config = dict(
    n_layer=13,
    d_model=256,
    norm='layernorm',
    qk_norm=False,
    attn_scale=0.0884,
    tie_embeddings=True,
    parallel_block=False,
    init_std_qkv=0.0274,
    optimizer='muon_variant',
    lr=0.0143,
    warmup_steps=200,
    schedule='cos',
    final_lr_fraction=0.1,
    batch_tokens=65536,
    doc_mask=True,
)
MLP neurons of a small language model. Each row is named by its layer, matrix (down: output weights) and neuron, and shows model dimensions 144-239. Each number is 128 + 32 x the weight over its row's rms, rounded and kept within 0 to 255.
A block is one neuron, or neurons of one layer that tend to fire together. After each block is what it responds to, as a language model described it from the Wikipedia text at the highest values.

L5.down344 [109 147 109 106 132 164  98  95 167 115 140 147 162 161 111  97 132 128 117  95 200 110 154 149 151 124 141 124 158 156 134 168 131 137 171 145 129 173  75 135 127 160 140 131 225 143 119  95 140 121  74 138 130  93 217 155 170 108 112 129 126 157 120  94 149 118 164 109 111 131 112 126 211  80 141 137 137 125 113  82 131 137  92  89 123 101 179  75 142 170 128 159 172  83 138  94]
Proper-name final pieces. Final subword pieces that complete a proper name split into tokens, often in sports tables and lists, e.g. Syd-ney, Clevel-and, Singap-ore, Athlet-ic.

L9.down204 [162 136 110 144  97  98 129  92 105 139 113  94  47 121 112 109 113 137  96 124  88 150 125 137  80 156 177 152 158  87 144 172 116 151 173 153  90 138 134  87 126 146  94 133 158 119 110 144 128 119 118 124 122 140 158 142 164 161 141 112  93 187 138 123 139 106 110  62  89 124 114 131  81 125 181 170 154 135 159 137 145 129  78 168 160 171 101  45 112 133 178 204 121 120 110 155]
L9.down243 [181  93 171 156 143  89 121 123 102 108 185 124 144 149  62 126 102  50 108 111 156  34 166 107 143 141 148 113 133 115  81 156 141 150 148 135  91 103 163 150  77 134 102 147 106 105 106 132 131 113  58 126 107 138 115 203 125  92 120 135 157 109 135 162 201 118 178 141 169 100 140  96 106 140 138 153 153 171 133 101 108 140 138 116 136  67  95 144 184 103 142 134 111  91 123 129]
L9.down295 [140  83  66 147 127  96 134  99  44 125 151 175 120 198 151 111 162 121  87 154 124 191  97 111 107 194 124 133  73 161 217  90 130 138 155 175 119 150 125 106 116 142 138 141 115 141 149 126  98  94 117 158 115 109  95 148  93 155 119 118 136 184 148  95  81 133  96 136 196 198 143 121 130 118 167 126 191 145  73 190 153 147 154 100 131  68 158 101 110 171 156 115 143 123 121 162]
L9.down771 [120 130 132 111  69 166  89  87 132 145 177 157 132 147 118 122 161 164 129 113 138 138 201 157 176  80 128 105 155 112  88  95 147  61 110 158  85  94 152 215 174 147  87 157 138  99 110  67  95 103 187 149  55  91 166 129 124 150 116 156 123 111 119  93 161 155 181 100 117 121 121 189 144 107  96 121  73 118 119  75 116 113 165 166 110 148 166 176 108 162 137 126 169 151 210 152]
L9.down924 [145 104  98 169  96 144 129 146 155 125 130 110 162  87 173 154 149 171 148 169 157  80  71 183 134 146 168 162 138 117  98 141 108 100 105 116  99 116 134 122 113 162 170 105 156 206 134  96 117  96  63 141  92 151 131 134 105 102 165 146 142  74 103  82 103 128 155 125 121  86  93 196 163 124 116 103  55 117 113  72  76 151 114  92 104 126  95 128 215 128 117  77 148 152 139  91]
L9.down957 [130 143  56 141 127 172 129  61 122 101 122 124 173 166 185 124 125 193  65 149 139 100 117 130 121 142 116  81 131 112 124 170 159 154 171 111  82 137 117 149 117 119 129 125 116 155 199 147 141 216 145  82 168 100 192 100 105  90 177 120 139 203 127 171 106 160 135  69 127  99  87  81  61  86 128 111 134 112 144 188  70 158 151 103 186 143 118 114 104 101 159  80 152 155 118 136]
L9.down999 [139 133  92 106 158 210 101  87 148 153 140 169 124 110 113 158  78  83 159 104 124  89 132 147 140  92 142 119  94 147  97 127 121 136 115 109  82 128  90 148 141 124  79 111 173 200 166  96 129 158  92 177 126 152 104 150 134 136 113 178 145 135  83 104  54 105 157 129  43 120 106 150 168 110 107 170 136 141 162  82 136  91 140 110  59  84 100 120 158 138 180 163 146 180 136 120]
L9.down1023 [124 162 151 165 150 126 131 107 130 154 192 101  94 141 111 103 144 150 128 152 153 118  91 170 106 101 110 148  57 187 118  72 158  88 161 117 161  69 156 183 109  97 150  95 105 143 146 123 133 101 170  87 107 163 110 110 133  91 127  92  79 121  96 167 119 113 116  67 164  97 122  48 134 122 117 146 137 144  93 142 160 120 160 134  55 171 100 130 150 109 148 143  93 164 118 157]
Predicate verb start. First token of the main verb or verb phrase right after a subject, often a word fragment, e.g. foc(uses), dist(inct), is, are, not.

L9.down285 [131 169 117  69 108 107  81 137  98 147 119  80 129  80 173 117 137 169  89  98 155 125 108 116 144 140 141 134 141 100 144 105 111 105  65 135 154 133 129 133 120 112 114 112 112 102 127 165 141 138  41 134 153 103 129  82 124 113 116 129 126 145 103 115 106 181  68  91 121  57 169 150 153 113  72 148 150 168 176 117 129 161 109 121 166 127 103 109 205 159 165 106 165  97 106 154]
L9.down465 [173 114 103 122  73 129 120 104 124 113 150  96 144 123 130  98 121 129 108  98 203 119 112 160 196 126 158 146 168 104 160 130 107 158 145 133 149 132 107  94 143 135 147 128 123 136 223 167 100 135 139 115 123 115 106  82  88 129 139 149 151  96 129 172 100 147 154 104 100 128 164 163 167 191 117 205  50 170 125 130 138 130 155 104 171  83 148 146 102  61 152 125  84 104  85 137]
L9.down588 [ 91 101 131 151 132  88  82 122 172 170 132 134 171 128 117 153 115 129 140 144 144 156 152 119 105 113 103 104 131 131 138 145 156  80  89 159 160  93 131 110  48 163 131 123 112 155 148 127 145 118  97  98 129 120 119 181 114 104 115 155 168 119 188 127 125 125 101 143 108 159  90 136 184  97 157  81 131 101  85 149 187 138 196 186 123  84 176 165 144  94 135 135 116 127 106 193]
L9.down658 [ 77 122 135 116 170 172  40 159  89 155 123 134  71 116 105 155 188 143 108  93 133 136 111  87 170 177  84 125 128 119 159 150 127 136  85 156 118 165 143  70  75 171 149  84 174 130 167 181 144 165  92 184 100 150  92 105 113 154  98 119 152 133 119  77 159 102 102 163 157 170 120 132 162 135 133 120 153  98 159 175 111 153 147 108 178 115 116 158 137  52 135 142 132  79 121 124]
L9.down801 [142 136 166 141 147 102 137  99 108  84 158  88 180 199  74  91 119 109  98 131 106  95 128 137 181 114 105 137 144 152  70 120 177 131 125 100 124 107 112 151 165 156 141 180 121 158  96  58 130 162  92 133 151 150 175 111 127 144 136 125 107 154 130 143 129 147  95 125 156 136 107 167  87 147 134 172 143 140 110 150 118 120 110  73 133 114 179  64 145 115 111 136 101  95 102  85]
L9.down833 [110 133 143 108 153 116 145 158 139  53 141 109 134 122 167 133 159 146 126 135 132 144 157  67 146 147 118 177 125 162  89 155 100  57 107  70 159 171 145 116 137  94 194 150 145 163 107  57 171 131 118 104 168 143 112 138 132  86 113 113 117 139  74 108 118  71  84 128 168 116 112 175 146 146 143 121 146 151 124 140 113 115  98 167  75 142 155 193 158 167  84 122 160 139 148  63]
L9.down858 [168 192 100 116  88  85 111 195 130 162 135  83 122 151 122 129  68 108  68 127  56  92  93 175 161  66 134 132 162 114 120 166 137 177 168  74  91 124 120 178 108 175  88 129 184 181 135  70 117  79 184 144 107  72  93 136 157 123 163 144  97  97 129  93 125 119 193  94  82 131  89 132  88 141 135 177 120  99 160 107 132 104 162  83 118 161 152  82 216  97 122 126 182 157 149 139]
L9.down869 [133 152 120 109 148 134 143  71  75  79 103  94  84 111 157 147 146 128 155 110  88 104 143 131  65 122 137 112 136 123 162 157  57 117 132  46 123 133 175 123 189 108 141  67 156 135 156 183  99 178 182 120  57  60 153 140 126 152 135 162 157 147  75 137 151 107 140 154 120 110  78 122 133 143 125 173 108 146 109  75 104 174 107  91 162 136 186 147 120 190 128 114 121 108 140 124]
Final piece of names. Final word-piece completing a multi-token proper name (people, places, teams, organizations), e.g. Rochdale, Dowie, Bundestag, Burgos.

L9.down103 [122 159 142 120 130 113 116 129  81  96 114 165 223 137 154 159 110  74  99  81 119 165  83 137 174 194 137 110  81 112 135  94 122 185 131 123  93 133 160  94 134 215 154  88 120 175 141 138 157  98 189 101 123 130  74 120 150 116  98 162 193 173  89 145  93  89 109 149 121 149 125 134 132 101 135 137 109 118 149 125 113 178 178 153 138 136 183 131 102 184 104 109 102 105 181 120]
L9.down138 [156 127 136  78 113 124 155 216 151 145 148 102 163 101 135 122  38 119 130 133 184 116 113 108 139 108  91 108  88 133 139  65  69 112 174 118  71 125 104 135 138  88 106 140 182  94 188 102 132 171 117 110 112 138 145 143 142 130  53  90 102 158 109 108  84 110 135  72 142 157 120  90 121 134 185 182 188 132 127  73  82 152 159 183 108  91 149 134 122 100 132 141 104  98  69 102]
L9.down247 [151 140 153 160 150  85 135 135 107 109 131 164 167 132 110 120  92 109 155 141 154  72 136 149 145 142 179  95 154 117 114 107 110  94 108 154 149  74 116  65 166 121 120 105  52 130 110  81 106 107  94 118  94 168 110 176 113 146  97  76  70 140 108 125 127 121 134 107 169 145 140 115 128  39 150 132 173 143 128 108 103  95 101 227 113  78 151 180 132  55 149  85 101 135 151  96]
L9.down269 [104 126  97  82 124 131 155 135 110 135 125 129 119 147  67  80 138 147 159 121 117 123 110  80 151 100 166 147 109 179 110 177 175 143 166 133 183 193 157 113 139 137 191 140 164 125  72  92  84 135 111 108 113 157 150 144  82 165 134 100  96 146  81 121 153 121 169 103  92 186 125 141 136 165 139 135 104 138 166 133 177 135 139 133 103 122 113 183 113 147  90  83 103  86  95  78]
L9.down383 [190  96 106 131 156 137 162 148 109 117 154 199 125 121  90 156  83 134  57 155  68 184 137  94  77 172  58 106 126 155 139 117  98 224  31  85  96 150 124 137 115 127 174 155 143 106 152 138 119 150 124  93 133 147  90  54 169 117 108 138 119 124 108 120 129 143 140 145  86  86 146 135  88 181 115 180 129 142 103 129 141 136 121 131 151 123 213 141 167 131 114 198 109 142 111 118]
L9.down467 [130  85  86  92  69 156 165  73 136  99  80 179  97 185 124 133 113 156 126 123 113 169 137 123 119 140 108 112 145 134  61  99  76 171  57 132 149 120 137 152 147 139 160 108 159 158 137 128 182 115 121 180 162  87  92 110 100 120 134 154 140 115 141 139 102 120 195 143  67  64 101 149 225 197 189 135 172  93 127 116 156 145  95  80 161  93 113  77 146 159 124 115 116 198 164 110]
L9.down567 [142 157 164  99 138 140 224 103 100 124  77 125  99 101 150 124  75  89 172  85 144 120 140 122 114 120 100 154  81  95 216 129 192 114 139 137  75 119 144  78  62 138 134 121 120 146  61 170 116 106 121 116 175 138 154 151 165 134 132  99 124 158  89 144 114 168  86 135  97  76 109 119 145 119 185 155 145 129 157 145 141 119 143 153 117 124  75  81 149 180 147  82 144 116 154 166]
L9.down985 [101 139 102 115 198  91 146 145 153 106 128 166  69 159 136 130 183  57 129 184 112 130 131 134 136 135 174 121 133 122  98 185 101 103 166 160  98 102 129 128 187 105 114 125 170  97  88  96 163 180 130 109 127  79 132 153 160 167 107 120 110 101 188 126 156 175 144 125 155 155 161 125 132 142 102 129 158 170 178 139 106 118 148 144 185  94 175 103  80 133 112 151  71 206 123 125]
Split word-initial fragments. Detached first letters or spaces starting a word, mostly c or d after the, a, his, as in c-ousin, c-hest, d-iet, or before years like 2010.

L7.down14 [122 113 142 120  79 118 174 146 153 132 198 128 169 126 212 132 211 144  97 106 120 125 168 112 144 115 147 137 114 113 112 170  83  96 113 161 128 201 178 135 101 112 144 100 203 109 141  76 152 121 192  82 128 129 198 154 142  69 199 130 136 102  67  77 113 118 124 136  82 134 188 101  90 127 167 158 126  75 140 137 161 139 127 108  96 124 108 162 151 157 111 178 107 147 147 179]
L7.down100 [106 129 126 137 145 108  90 100 180 152 113  97  98 141  67 154 114 146 127 118 110 130 132  99 151 101  95 116 171  84 155 157 110 171 114 168 109 139 192 194 158 156 143 126 132 142 173  86 108 135 103 177 130 133 140  88 148 139 150 115  73 128  80 168  75 140 173 123 145 199 130 100 138 138 113 179 126 115  98 126  92 100 107 151 119 185 104 138 160  76 167 120 115 142  86 147]
L7.down209 [138 177  66 125 151 188 129  93 142 135 136 146 114  67 137  88 131 142  85 137 148 131 153 110  58 139 126  95 133 144 125  94 117 149 154 124 165 150 180 117 177  90 105  98  92 163 128 147 152 131 180 144  54  81 139 127  99  89 101 150 150 134 137  90 138 102 123 104 104 148 147 130 103 148 136 122  94 122 134  97 106 120 110 141 117 128 130 157  62 139 144 128 170 106 124 202]
L7.down282 [145 157 141 137  72 175 122 157 207 134 105  99 118 121 119  85 133  89 100  88 111 131 166 118 163 144 148 112 178 125 112 118 113 138 139  98 193 147 108 144  58 121 139 147 166  74 170  77 164 126 151 119 147  86 143 175  71 160 110 129 121 121 112 102 151 132 167 105  95 133 130 111 136 150 129 139 137 168 161 128  87 144  46  85 144  76 114 106  74 106 182 154 136 111 161 173]
L7.down332 [119 148 121 136 121  93 112  91 124 125 115 151 114 112 130 155 149  99 133  92  25 113 171 124 137 173  95 109 144 137 108 156 166 118 139 155 111 141 154  98 133  86 117  61 103 140 110 133 116 118  89 137 134 117 139 145 126 134  89 153  90 113  53 165 152 124 159 106 125 116 104  60 174 127 138 168 150 163 174 131 136 118 136 128 100 112  82  97 137 151 142  69 118 191  55 109]
L7.down522 [124 108 144 132 117 118 109  92  98 166  53 131 106 157 155 111 138  96 153 118 105 123  51 102 132 138 111 153 102  98 100 146 108 136  90 152  46 137  94 146 102 105  87 160 144 128 128 230 164 119 161 137 162  93  85 161 103 124 181 150 143 121 123  99 151 116 146 149 136  88 195 157 143 132 147 148 161  94 175 117 157 107 138  91 201 161  39 179 110 126 118 144 105 145  76 138]
L7.down699 [115 135 104 158 126 128 136 104 104 152  97 176  65 141  89 100  99  61 129  88 151 176 131 194  36 151 119  88 170 100  96 120 148 123 171 167 158 104 161 160 140 154 198  93 121 127  95  98 111 145 110 130  38 144  54 134 114 152  54 101 157 107 157 169 158 140 111 147 158 162 129  96 150 142 148 134 120 140 109 138 133  89 138 103 125 101  74 125 136 159 176 152  87 143 182 110]
L7.down818 [121 140 157  90 106 129 135  89 145  81  85 104 137 133 111 136  75  92 137 114 138 146 161 143 116 155  87 138 100  77  94 133  81 113  87 119 143  70 144 139 181 155 156 102 137 103 179 105 117 128 173 149 117 134  56 148 129  92  93 114 140 131 126 160 113 142 128 121 139 135 142 139 144  50 188  88 114 145 140 101 155 169 168 125 185  73 145 147 116 183 175 129 143 115 159  84]
Digit starts in dates. Space or digit tokens that begin or continue a year or number, mostly right after "the", as in "the late 1960s", "COVID-19", "2018"; weaker on other word starts after "the".

L5.down777 [158 118 129  96 144 145 105 162 134 141  76 151 123 156 119 196 156  70 167 158 118 113 170 134 106 143 177  85  82 151  90 113  98 148 146 104 201 173 115 154 163  87 106 137 141 124 100  92 129 153  91  74 132 137 136 181 170 147 105 158 149 108 113 106  92 127  84 128 176  87  84 191 118 123 158 105 150  67 108 151 149 113 199 128  90  71 164 147 127 241 131 173 136  83 101 121]
Space before numbers. Mostly a bare space token right before a number, often after "a" or "the" (a 12 seed, the 2014, up 5–3); weaker on scattered word fragments.

L9.down162 [120 161  89 153 149 100 154 152  95 105 103 114 138 112 144 137 142 132  89 119 140  81 152 192 104  71 123 128 121 161  75 163 193 177  47 131 135  65 194 109  75  91 119 175  63 143 128 143 127 100 116 103 114 173 158 125 143 117 144 168  82 157 124 193 123 129  99 133  93 155 119 154 137  98  72 114 112 116  78  96 122 102 147  81 105 141  56 141 143  96 137 102 162 101 118 136]
L9.down225 [116 151  40 128 105 146 110 122 148 116 121 120 129 189  80  66 130 103 148 146 176 114  99  76 120 112 102  57 180 106 116 129 190 151 138 160 129 106 170 142 128 160 106 134 174 123 104 164 127 112  87 133 182 118 116 160 157 138  45 189 182 118 149 201  71 157 159 153 114 152 131 138 130 106 101 187 193  98 141 101 143 143 137 126 139 186  98 116 142 129 128 106 186 125 133 116]
L9.down411 [ 75 100  85 104  53 116 115 175 126 158 137  94 131  54 144 181 170 185 137  99 130 147 122 142 138  95 121 101 103  85 118  91 121 156  81 118 129 139 136 155 123 108 141  51 121 133  81 170  59 129  69  89 102 162 158 159 133 182  51  87 110 116 102 110 120 111 125 128  95 116 119 184 106 152 159 132 148 134 138 143 108 102 106 138 130 135 172 127  96 117 205  65 126 215 117 150]
L9.down593 [133 129  85 100  60 109 127  94 160 160 116 122 150 156 200 142 171 110 141 155 144  91  25 112 154  74 173 162  94  99  57 161 156 157 125  88  71 146 133 180 121 136 146 156  96 144 128 152 102  82 131 172 225 131 164 138 161 127 127 134 112 153 160 164 115 163 142 123  54 119 144 101 148 147 136 158 145  89  82 186 137  95 102 147 155 105  93 122 132 133 126 144 122 152 122 109]
L9.down871 [100  85 139  30 167 164  82 176 134 125  60 185 163 158 149 142 105 126 138 105 108 177 139 151 139 141  99  66 128 127 117 155 144  96 120 182 107 134  89 168 180 108 127 166 143 146  57 166  83 107 113 146 190 143 160 128 137 154 119 179 130 156 136 136  61 125 125 129  83 121 144 171 189  95  93  79 175 126  77 125 109 140  95  79 141  84 132  63 170  62 117 167  47  65 148 134]
L9.down913 [198 134 192 148 150 111 127  96 157 160  84 129 132  90 120 140  96 102 124 162 142 112 167 124 123 139 130 135 108 112 142 118 125  80  96 115  99 128 105 137 103 132 100 153 104 123 102 151 122 144 110 136 160 165 147 105 211 136 109 126 127 125 106  75 122 154 132 173 183 130  93  89 134  84 109 121  63 149 100 163 146  57 163 185 144 146 105 148 165 126 178 155 108 118 122 184]
L9.down968 [185 157 140 104 186 124 179 132 116  95 169 129 182 150 201 168  88 116 137 109 161 165 201 173 107 114 103 157 132  52 140 108 154 113 123 119 134 165 131 121  98 132 137  99 120 164 154 140  72 107 101  99 162 137  91 172 143 157 118  77 138 122 130 110 164 107 161 116  71 144 121 125 110  95 157 136 157  64  92  73 125 109 165  95 116 144  65 172 133  92 127 152 131 144 164 145]
L9.down977 [130 125  86 119 111 147 111 145 126 163  71 146 179 108 146 127 145  98  74 167 148 144 213 125 171 156 137  90 116 101 134 126 116 111 147 154  59 110 148 109 121 136 139 110 147  71 140 160 102 115  58 128 145 149 140 111 130 167 101 163 112 130 139 155 198 108  90  74 172  86 122 157 138 159 168 160 180  92  63 162 183 124 134  86 131 122 163 112 134 177  79 145  84 162 110 132]
Pre-infinitive verb slot. Fires on the word right before a bare verb: infinitive "to" after verbs like chose, hoped, managed, plus modals such as can, would, will.

L5.down268 [124 124 115 120 110 208  72 175  96 130 146 173 122 112 194 137 154  90 170 149 135 133 109 112 159 152 128  96 123 149 180 160 117 105 108 143 173 132 135 198  80 103 148 168 153 163 119 167 130 156 148 114 114 102 183 121 103 129  90 126 178 129 124 121 113 102  92 130 107 137  86 122 148 169 148 118 162  70 148 126 122  78 102 125  89 107 166 135 116 153  89  78  47  86 125  80]
Main verb after subject. Finite verbs or auxiliaries right after a clause's subject noun phrase, e.g. were, was, is, became, followed, led, and past-tense -ed endings.

L7.down49 [173 128 108 191 112 122 139 141 107 114 131 100 180 206 153 173 115 127  65 126 112 109 126  62 152 102 144 137 152 131 118  93  96 144 137 104 158 128 128  86 151 191  75 215 141 153  59 117 165 156  61 171 137  62 135 155 132 167 146 158 100 182 130 163 167 120  96 130 138 111 163 128 138  89 115 158 153 149 121 106 171 108 120  93 113 167 118  91 131 133 140 116 149 107 103  31]
L7.down318 [ 92 165 103 121  50 199 114 146 102 119 136 147 154  92 123  83 115 188 137 122 131 172 139 153 164 128 112 100 122 130 127 144  50 113 125 111 177 164 107 137 125 126 137 110 152 143  86  84 130 143 133 164 101 144  73 139 137  77 183 107 107 147 170 158 178 126 175 151 115  99 171 144 112 119 156 118 104 145 126 110 116 172  73 118 139 114 135 183 112 172 127 128 115 148 117 109]
L7.down324 [113 138 143 135  72 163  96 157 156 177 120 137 114 106 134 132 116 111 119 141 116 125 182 155 113 110 125 240 138  74  97 117 105 106 137 115 121 195 104 183 169 145 134  57 146 166  90 156 112 123 138 137 119 109 156 164 117 130  99 128 193 218  53 163 120 165 106 111 174 140 133 163 145 156 166 169 155 103 138 123 157 179  57 141 111 139 155 119  89 133 150  92 167 124 144 116]
L7.down359 [130  96 155 144  55 121  80  99  95 120 114 124 121  91 211 145 149 114 150 138 111 114 151 145 185 106 137 154 100 130 142 113 176 105  87 166 125 142 144 156 148 121  92 136 120 147 150 126 170 127 125 104 170 128 129 128 175 168 111 138 165  95 151 158 133  61 112  91  73 166 179 151 106  89 162 111 148 156 110 155 136 115 150 137 121 152 115 152 139 119 155 100  85 145 105 128]
L7.down458 [121 142  83  60 131 131 163 136 168 139 137 144 139 145  87 113 143  66 118 149  99 157 132  76 158 147  97  55 121 155 121 129 152 153 105 119 130 129 192 140  79 169 128 127 132  57 127  92 172 152 127  87 112 110  80  48 165 156 200 157 155 166 126 140 131 189  94 140 172 133 168 132 138 196 111 158  68 164  96 105 123 137 121 133 202 182 138 157 127 109 126 179  70  83 110 110]
L7.down543 [137 128 149 106 150 114 108 134 131 140 134 137 179 175 172 130 126 129 119  68  90  42 147 201 147 156  96 164 121  98  91 110 119  85 128 126 122 157 165  85 131  63 172 128 141 129 127  55 169  69 106 135 130 118 137  96 113 142 111 133 126 156 115 145 142 144 133  92 106 165 118  81 101 160 132  91 149 102  93  89  72 140 199  48 141 134 145 106 165  78  57  93 178 129 142 136]
L7.down809 [ 87 100 112 108 139 163 114  85 197 136  72 151  32  84  72 115 148 150 129 155 132 111 169 194  95 146 109 111 113 135 106 103 118 118  83 175 133 154 123 151  59 131 134 110 187 177 113  85 176 101 143  76 142 136 116 116 133 118 112 115  84 134  99 211 210 160 118 122 122 119 153 204 136 161 163 141 165 196 102 120 141 127 126 134 135 136 122  98 110 127 107 127 114 161 102 104]
L7.down963 [ 55  78 167  91 149 163 117 141 126 164  83 172 110 172 142 125 128 113 150  26 104  82 137  88 120 147 194 206 150  88 154 126 148  73 154 114 185 123 113 158 142 157 135 112  91  66 108 101 137 142 145  88 174  96  93  85  85 156 156 127 115 152 191 176 122 106  97 176 133  77 128 190  73 157 117 154 105 155  87 149 138 162 157 141 125  73  89  77 141 150  81  88  82 145 130 120]
Negation after auxiliaries. Mostly "not" or "n't" right after auxiliaries like does, was, could, did, as in "does not permit", "doesn't matter"; weaker hits on scattered mid-word fragments.

L5.down346 [154 115 197 115  82 151 148 131 165 108 172 160 133 145 184 122 105  65 107 172 148 144 139 120 145 124 144  63 113 174 105 168 140 125 139 102 134 113 177 166 127 160 116 118  92 161 158 118 116  69  59 171 133 139  98 157 132 184 103 144 113  81 174 161  68 147  94  94 108 145  99 147 147  96 123 207 184 131  85  70  52 118 116 124 138 173 132 118 154  80 147 126 130 127 160 129]
Pre-verb modals and to. Tokens just before a main verb, such as modals (might, must, would), not after did/does, and infinitive to; also to in ranges like 1970 to 1981.